{"n_layer": 9, "d_model": 256, "n_head": 4, "n_kv_head": 2, "head_dim": 32, "d_mlp": 1536, "vocab_size": 1417, "activation": "silu", "norm": "rmsnorm", "norm_place": "pre", "norm_eps": 1e-05, "positions": "rope", "rope_base": 500000.0, "rope_fraction": 1.0, "qk_norm": false, "attn_scale": 0.177, "bias": "none", "tie_embeddings": false, "parallel_block": false, "init": "uniform", "init_std_qkv": 0.0455, "init_std_o": 0.0152, "init_std_up": 0.0455, "init_std_down": 0.00437, "optimizer": "muon_variant", "lr": 0.00587, "lr_mult_o": 1.5, "beta1": 0.9, "lr_head": 0.00549, "grad_clip": 1.0, "warmup_steps": 200, "schedule": "wsd", "decay_fraction": 0.658, "decay_shape": "linear", "final_lr_fraction": 0.0, "batch_tokens": [32768, 65536, 131072, 262144], "seq_len": 256, "doc_mask": true, "train_tokens": 404000000, "steps": 4557, "dataset": "wikipedia_en"}
MLP neurons of a small language model. Each row is named by its layer, matrix (up: input weights) and neuron, and shows model dimensions 144-239. Each number is 128 + 32 x the weight over its row's rms, rounded and kept within 0 to 255. Numbers have three digits each.
After each neuron's rows, "fires after" lists the tokens most often just before its 100 highest values on Wikipedia text that the model never trained on.

L5.up1215:077108130127155140077130109110092171146130142067148160158171145142097140149135131133102094134082160178088132118073133086126125126136143119109136066090149111168152120183160144162098167091077080092150186130159160118096119088084136136180063126145169124101096137181111066110133102075108123161
fires after: "est", "T", "u", " Cent", "C", "og"

L5.up655:140116173195110128104087099080123177110152138142127168159126094172100116118105177122111106094150085099098124074154087115104127162133101070124130162071173099138118121122221112099156141158146147186095090145147178173166145136112135128111110105132126116151137139157149163087137147143134182182
fires after: " |", " m", "m", "ount", "z"

L5.up1526:124167115059109145067106129122090137160155157059178167146117106175122127110104163076142087080145160144086087172102169119111174097176150144124150100044167082125171096129153133085076122070153143095210120106111129153135113058095116137100120134084094117118176118141091095150127210106169090176
fires after: "otes", "ict", "N", "g", "os", " G"

L5.up1317:102171112161155170115135166113143051162150177118158106118109142094104152143111098115167151122046154150099131100135147096155159138167087153086136081133112142170105061139168107080084117121124078124114094207132142090127145110079135143140118043144126190143134090152094115193160086117147085115
fires after: "as", " Me", "es", "s", "o"

L5.up384:159135118138126094183106144095112125086136143173156114166187097156128092159151212125108190145198124127123143111104077155087190096151102113144092116143112127113061091073086086106167082124144133163134156136125136141110108171151086142141158120129140143093119089177092085169094159153112151117
fires after: " con", " Cal", "al", " ch", "ar", "el"

L5.up932:109147139113166097102150124106104163090137143110100104135128128076174128136068104141159095103134134121086181110122155123150139113141105108142076110092151089110120046133142122125159110138065154120123127093130120057107143131140165083043120141167131085133139117192116077107152110138123117171
fires after: "–", "|", "–1", "th", "–2"

L5.up1206:115104134099125139184142166167172125162100065144155191103093073185142194138122123124124114170138163085123131138157143218132104134124135133130149077105108086119153144112151086133122102155143151086106133095153125105120147070133171126109080213101198170120168102103120125166128170182115107124
fires after: " Le", "le", "x", " ex", "ie", " R"

L6.up69:075145145092200163144088118148112092142094098172131133171068164115097154165115157116141140126114193097147160109118086136072129203144124140128121121120129101135110125095049131176151095138115173110124140101138158142113116152110163151092134188137087098206096135165075095130098191166123131157
fires after: " L", " C", ".", " ex", " more", " con"

L5.up1217:163128166161177095110106103094092182200180102101120209113138185120122128128186115106138100122131073166147102123123179103132104082142113084072069144161079129126107114079140082114138163103157149154160161148159151110123070100135168190166107118144129118076121122108143106146118116124134134111
fires after: " c", "id", " count", "ic", " prov", " pro"

L5.up1313:101117082113156146113135096096133108110108075128164143076151119130132149116121127094097088119162175135063141134061239152114148131158100120118148140061161150117150127150134152122160076105151149114184123103056154108142127100068148056131016089120140149099140155086175123145147179177173125092
fires after: " com", " to", " start", " sc", " h", " t"

L5.up1343:148193129099134150091147146167139087101154140081113094098159133106171117098137089127156124107121134132136106167109116090166069203175075110174090050159111167068166091137130148146109132153162160097151148129146097090119133117092157128152095134125113075127201139127154142078120086116066141124
fires after: ".", "th", "st", "i", "ent", ")"